Weights of a small transformer language model.
Size: 11 layers, 3 heads of 96, MLP 512 GeGLU, vocabulary 965, 5.88M parameters.
Architecture: RMSNorm before each block, rotary positions, no biases in attention or MLP.
MLP neurons of a small language model. Each row is named by its layer, matrix (gate and up: input weights) and neuron, and shows model dimensions 32-159. Each number is 500 + 50 x the weight over its row's rms, rounded and kept within 0 to 999. Numbers have three digits each. A neuron's up and down rows have the sign that makes its largest values positive.
After each neuron's rows, "fires after" lists the tokens most often just before its 100 highest values on Wikipedia text that the model never trained on.

L7.gate62:397477496551526415507491490454613466434571511466586399501538461494513500462566446478442539537482388447459443497563504395440569465498529475559512432485549544374452607489504452458509535497462524564525395468577462608549475541505530543587437564530443515500550407486506394537506531504481423565416462505470505478558491527519488473466483574547443620542461509572573540556552488462544419472486
L7.up62:442417520502466417502497451526559575510491576486519493431482541522558564418514386461468437514448464507563584465486463534444460541546527454504587507495575466361538417495531592539570473532487569467489463523514475520514468552528543474570418471541464556501547372453543486463486464490476516451457477516548451469525583453505469513537486486529480511554465520566463524433514467485478394541371
fires after: "\n\n", ".\n\n", ")\n\n", " includ", "==\n", " an"

L6.gate401:540563505543502413510561516499503532467533502564572453553479534568516489508520493456589525469539456469543525487446540483512421513499466503503415524509398455434528507500403465537457489531469506483516522537494514468503467523511393428527469474502399533534553602477399349494456554498497521508576459471427523400512533543575457512526506453546430522429456507575507552583568499462528426548398
L6.up401:487460555473474534487538541531514494485525418556488523556553540519535587620485510514529602511505577422543430521514513443495420540449546473578466525549388428481519618403518522451394549470477543520463523520474467568493432484465374413529448526476428515538597451429470543485469472437547536484575603452506527440452465506555496579509491502498379525421501539501427619553598428536517509536542
fires after: " M", " f", "ep", "qu", " m", "e"

L8.gate278:386488493574493529502541540457512403511532551454419633472553535490540442462459406441482526529514481503466445497407447511509476454554564450497433556575485530623516597460612482550531488478544537536431433481497454521561485469452450421527463527415579475515416585482532580461542495512432486500522516571533489357463518497463435506519537610543559490441501424517466587453405445502467513557516
L8.up278:494434519518467515492537438481542505515553471540367460530494514491473448524536461495443467585444421476473512495515452468497549510440525516472477544525522599531504444405544498492514508413495450453524448489532501511518499504472470518526491420506478479521564639564527550503496465493383577552515520547546496558486439526515516505556662585437432441419493540491453527386412486529455528596475
fires after: " ", " R", " L", "y", " C", " c"

L6.gate233:409528452458528567427483521501496455527427496535437495504575542472577558477528489541485477491533560522470442578537548518543536517547522456399375512569518513421466469486450512537569524553461532470454523614590624467552515539460432397541490428466459496552430540556427438455407485466416492469454578533511638503517549419516456519469520508594534438496405493520492480371497492437420469435516
L6.up233:500495514490431550515473462453533557524488561568513429397530529457447441522514409440435515488433399383614536524497603487433469470594558446445500489523512481499497452428447556552504544505494478417411462560407464470500470530494574534536468491601502461547435563489475506511501499518487504478478510550497496519562479477525455513452532566484493431532516621649384394532410472483557557520465
fires after: " d", " R", " D", " a"

L6.gate389:512554476492473502615516460475546448426487605534482466474538495574451490570504569489411430534483460476504522510417445513482609490450452483474554528490455545568565561534529446589523557458530503408512480468464425585519536523468413501505397505470523555510417592496515486424473429432487442569610436536545561593523509510471528506484506547502469468454505556547442553472497558544540563590475
L6.up389:539560464464509470551473492516437449467539482657574450611428472549437544570483571523499541430521524575454422531526496523460511581493414539562487531428548564560583493515459536459463447565478430524532476479540419510496436479412503447444547456546513544552462437513511536450480505570474488448635603527531513580471512459518562453467532443384511473566533414496521500455578490518501481486544
fires after: "il", "g", "t", "ar", "m", " l"

L2.gate43:414553455548528506562453393517482524510527482522500570562572447506519527452470548505559464513544480484537566483499447585488522438517523458449505517476478527519555466496454445603569369538470482363481526460433484471477554493416491461448467535453511428591435493462396482433492498479562484377466448568469502485506520544581511529520530518585414542441483548550453537412400421522496526539606
L2.up43:482420596481473489527422449460458491470479504536452475510503464525575565540534479499464495475499508505522437504419492446498535451474526518545529504514491396463570512518569446522475484441563509519457482536475462552555605370510464555507517594512416454559431449497459489497475439551500442522474547529449436549493485557493496524551539467583389534494500508638497494498551469506496489508499
fires after: " j", " S", " J", " s", " a"

L6.gate335:543531448472474505506469377491443416481514523466485522469556588599520468477456456519434444411450450467589429520471505388466419387565437530455531531509553481587504455541505495521504466544480453453431586480512477500602433565527474503508513543550531520588418485439480373578508528481439437542574490505567450513567586513526475532466579479497508510427509557600463531476494476450516503489500
L6.up335:583519590576437606486448503512440464511484506543427542445503528552503421524574448623448474448489515485569466581510523453502431510571511547469536492481592581512511464587492565562479470492533464378479565518467444387594433455529484418581535635533485521516438456429537484521489533484446535545520568518518483454444568498489514423530504494489574528505559529619463512492520507503465526523503
fires after: " C", " c", "m", "ra", " h", "r"

L7.gate257:518478406382498409482564544427605455490538475523504491549543496538551417447536569462535465483535425565447482475501525490455504510482410479429562539545486527470517567466492562557570515483466502472550419453532488544579504539616454539495401424575478440571475517522490394536425391493576438500502540544480417496597615433520527584521453480503532505431453472531523557513474511500473525531476
L7.up257:487524516453451462495459530483597557536505460560472496565599500517387622545504465539464498432531500533489475478453538486458474566389535485479444499528584449428401400520468637523443424628539494483595553557501551404416500517503440448409495498539507469524595425480468444511478569468488458542497496569514493398427508481512523425443535514546399539486464498491484538540582493431476417534538
fires after: " m", " Re", "ol", " M", "it"

L2.gate148:525458458533494456508477525488533553513349451460469462485538563544563453548530454495464449598494500447413492437323521493573525444420537496599449556494437510451458586490521507397505521507488441442495462489412434534426521477488520529450559426466509420566612543469452495544489450479589456575547468539448515462503474511491528574457478541520407469494485409510551570473516472504505482485553
L2.up148:460417465611510482512472557492483542627482539431411511419468531528475490493507548493531414487502488537493490487406494553527513472529503417513464571532484439399511441403537426479476482405499363388511461453488477506420521485529433419537619601591537525520473462482481518499483514582440430470517523451530550548511514566455521462453466653500538440447506499479535498510491568522511548514419
fires after: " |", " per", " us", " sc", " m"

L2.gate114:509561431505458536453573564583476464479522503469500480484420574512465653492464520478481490527494650512485493449459557510482448499427495634539522555471475461549415531556542477465525548505500386449509490580457538509485432485456556475522542454464541600459504457509526470536545529455537469472495425541551483506523523474493534506538484589430509619382529462515521540518433456574453479489465
L2.up114:444492445590536470498549502430442566549511570502559573378492457498459605481377602545459448494537485523537441515516488529569516537515485516517510495404520425472434397442504499536495482604510439498505531488462563486431482475498379402553479616440575453537553484534567510391541452466524520429412492556514499511519541580538479507583492551547494541436490470425552523497434521485475448465499
fires after: "c", " b", " sc", "ec", " per"

L2.gate8:445428494489443468585482373432508537523496542431415493494461633563483506421474484587507473571512552529483505472438483544468467493506527493467539510443579555512432556542463510472599465658510513524420508571507457430467483505458427461458540499477448482561501389606426535493540551469448521541515566584530488440532497449419521540609490464521410487458549511499423501510518546531502509585471
L2.up8:505524455478507413445424478502509533480564596454430410554561533534369522536472567471506466554582521521516477561471466534441574544516478508429486552530563476441557490523510530466529506452450421494503496490445391465496506480569488466525426410542517477517483386511448532478512555543507543566643535381406520529456615489496465493502461444501494457504518502517477599447520517450449444505540
fires after: "em", "le", " con", "in", "an"

L2.gate150:447438546490508491537450565453527435424489485558606410457556578526542579466445463434539521417469392526427529377520456615485498485450460473468521544454577446531540429503495522524509569518519566514507520554414456515440540550382559537510437470424538518551557537518530447434535513444542560495509502435444487441518526473458435504424476517435421493480457479545551454455484511491504444555467
L2.up150:492455495476521472523522578557494483512572512533467394452454503553499496418475602540535424475621503537521577473436453518522417560484483458480514464525546502540521440498579460384644401517385487481590458394487442474447531574491551423567515498536527495532568497507543521460518412544549457511564471498446450495469494526490465496505555535546489448549491528530402527470448463478444497473574
fires after: " L", " l", "i", "L", "ri"

L8.gate11:424523514412450436389499542548421439532475516513504537484489526632497500512525555443489434443520500572479546532547574579519494599515461448597464475522449437462558553524463527535454602455494533450506448452580484464604557525517454454510385498591527489531545506545453412505403499519418405566565528559495449542478554479466485488549509477497512502497470528513550438606577497516507530478458
L8.up11:525520444489484584469522509506451433530421518514474505518501538502430500459440447446446565573456546492495415482601437541517529487501408457477510489543471537534472496462484554404399525518450491461409504634470554537609496596534455495490524426533535493473449402515469448492459551580518403494518473472427479461568488557502499492499556435539467403452520529564499431432510514461620498490520
fires after: " d", " D", " con", " cl", " le", " Count"

L7.gate367:473507487537531489496482454479507416506455505597539502473399467568496527469496352434401559497435394484454495508452466423465445414563492371443520463582544519554500584432510521468520648547513524474495524530506517520545511528463445469452502442518421584544566555486450528561435502482461471578512551467484501597522457507493491619549494431528434539548520477490493607526561444491511546508442
L7.up367:508546414429565509512449459491461405542533494514544497495485498489536529469477559519449486494442485482544504418529484400498478443577411435449488435617521415474536494416440507532524602483529420565451497521544532472508441471420429472464442389623394582506594433525473431572370443391473510493478515447590495567485470517495430509528477462522495518485565513472493426450546498518511499528493
fires after: "st", " Con", " pro", " St", "m", "ur"

L6.gate197:572411588515582640480449465461568451486453481475565514475457494545487449469433467486459448502499474564434495491529468524540564561485522566588567421476523463545546541479424362480605482571531480426568531438505510590562434526540519539457547486538442506540429546505444508436480543590501545504467511498488449488445484463473482440476505529555547608458496540539454601463479478486560514528490
L6.up197:536563491543556431510484411411537494446553468563511549464495478539484483569501459428491529494505472498494492519515419457594572412524515464496527493400483508468512485457412438512575503447544422490520554508462446537524500427604472447468483628529575561402491445494466495493549429496493420517533396444540485463463495549566417515466559432478452548513522555530455491441467366506525540519458
fires after: " S", " w", " s", " n", "em"

L2.gate375:508420477549532609423551568499491454475455561503514545546441520564541520627430518496527471509558499396523650440478466460412506515524404522520615526585509479514538549471479523579494518512495488501397482469434486532528398486590557464464508563504491578589415455487572510516539555453531414527500618523437528577453517470523519491468523478423530459477483519523416488472523450588494512573538
L2.up375:485443433566471467428495482459523542496422564485468578460486493476454560492469492541489452584482538471487437516535486486447499478510516478477610608465487510584497468558488461490500370415471611530585537537430481591552543468582505472514446408593520508486410410491403561378499417450550543457572537524523553565535562472532461523479467393556535500469502454539474468523432427521471453524503
fires after: "S", "t", "r", "ber"

L2.gate80:434431556503479607522492476527527498514499468480464536471455507461437473546510495545538532485524512527544516621542470477634505639579519522492525529543481583513448437532473547611552515483497482479490488414489509555522477518507449504415483539482521514528443477521551375501484533501425504517398502533494527429582544489462491511554481556409445534450424515451608477532591432615468475526570
L2.up80:548487504454580497541497512483484480525569481545459462491489423511476531447512456557558364536549473577480479573504530588577534556562456436498529501565570496490437508457593438498561431403491479510546479452599531629547487589431443544404522549485539573506526566529551479512461528523528500476463498461584520442513477493446494485588403414495494498549518455555556436567474485563502481545532
fires after: " l", " c", " C", "st", " ele"

L2.gate352:542549507589576512553515521498503469411464453552503497521510598448483512525423500471508463486472515441537514484445605509492564528443505510601492569463546487548490522548490485529440545538466526538474503456482482463514511482491499539532472477530546511552442486565473554516512526433439504611547532518483507416515464431479494524436582409543487442463456378557484496584495479535563606539524
L2.up352:603578557467556489603516489546514516495486443522516531541491505348587493552525558490514503514461634496419545413422512511501455498525466550471520522517447516430538491472441467495423461534516462540514474491605464591439473535416567471515546505411521520524454427414590497463452526394477475507461487415459447522446501599570487472488517491531498453481524502490495550627545456508497463493448
fires after: "5", "ik", "7", "6", " one", "8"

L2.gate421:420456449506497501431475416514491515434540494512474520431455503610560470470497478535477517447500468503496544505388381385481455505531406602465454497451538496470538501604583512502539557563477472480516510519559513506455463531549566404473416475491501489510483576509384352538460532605515345554559437541476492551574489492522487496395473544484505589481469481602507547471443525471569576531583
L2.up421:630558471445457474445542563519507512470509359603524471476452544550534482465468511535548533503597490513494514490472471475611500520511491520522496533541484427433482429461526578529622460450446498504535536488510617508490574530528572550482559484520447526476561412440463385525498469467544407565445525488527389411502481540482528546562512407457523564475446468474473561539487557482560486482508
fires after: " f", "m", " us", " ret", "ra", "ov"

L7.gate302:431575507523459427480487451471455454392526492596514459472481519435487496475493445498487528513405520457524463477368568442508535429606490525600508480515445532456495427503508459422525488521474520543464548475517461521563459503409498432491440491476505537524531562564431478484473521479504404406538475537425545580560469533544445443557480519574444524398567457589443528449498469441521545547521
L7.up302:456404576442475539494531493515603477483454506390545469550486389455492502413431483498468514461548549479544505536556562429446500474514557572450561498533487535429504493497543492577491489403549520510487473520557410517498544470565545490570441420518558512463532480545491457468479434421557483429447559561415464521490489483558478471545429520495534469510538426545520487418436506605484464566623
fires after: ".\n\n", "\n\n", " |\n\n", ")\n\n"

L2.gate255:409525433505473499525523399432555476449530544554459466525449491544498452458490479534462510497488435445489521518555607408460487413461420486488632458492524460560545469556443465492475585518533475456531521517548548546600552508494559568479424488550513508556442498486530436508571499457502424468482549552483459547485556524528449562544559534545400583497446527459419508469551443478468489512528
L2.up255:468457379453504460562548485500555475496418571599476403377504503557458448473437458457474530513492496434552471476489514556567551507422556504465466476380588467481483492536557499443487468512395396515561486459602568557548469661507475485469446438516498478453539446396547497568574413466531517503495500511531490464613515499477516668518510521413475523527523477534535475524465465528484452455459
fires after: "\n\n", " rec", ")\n\n", ")", " c", " C"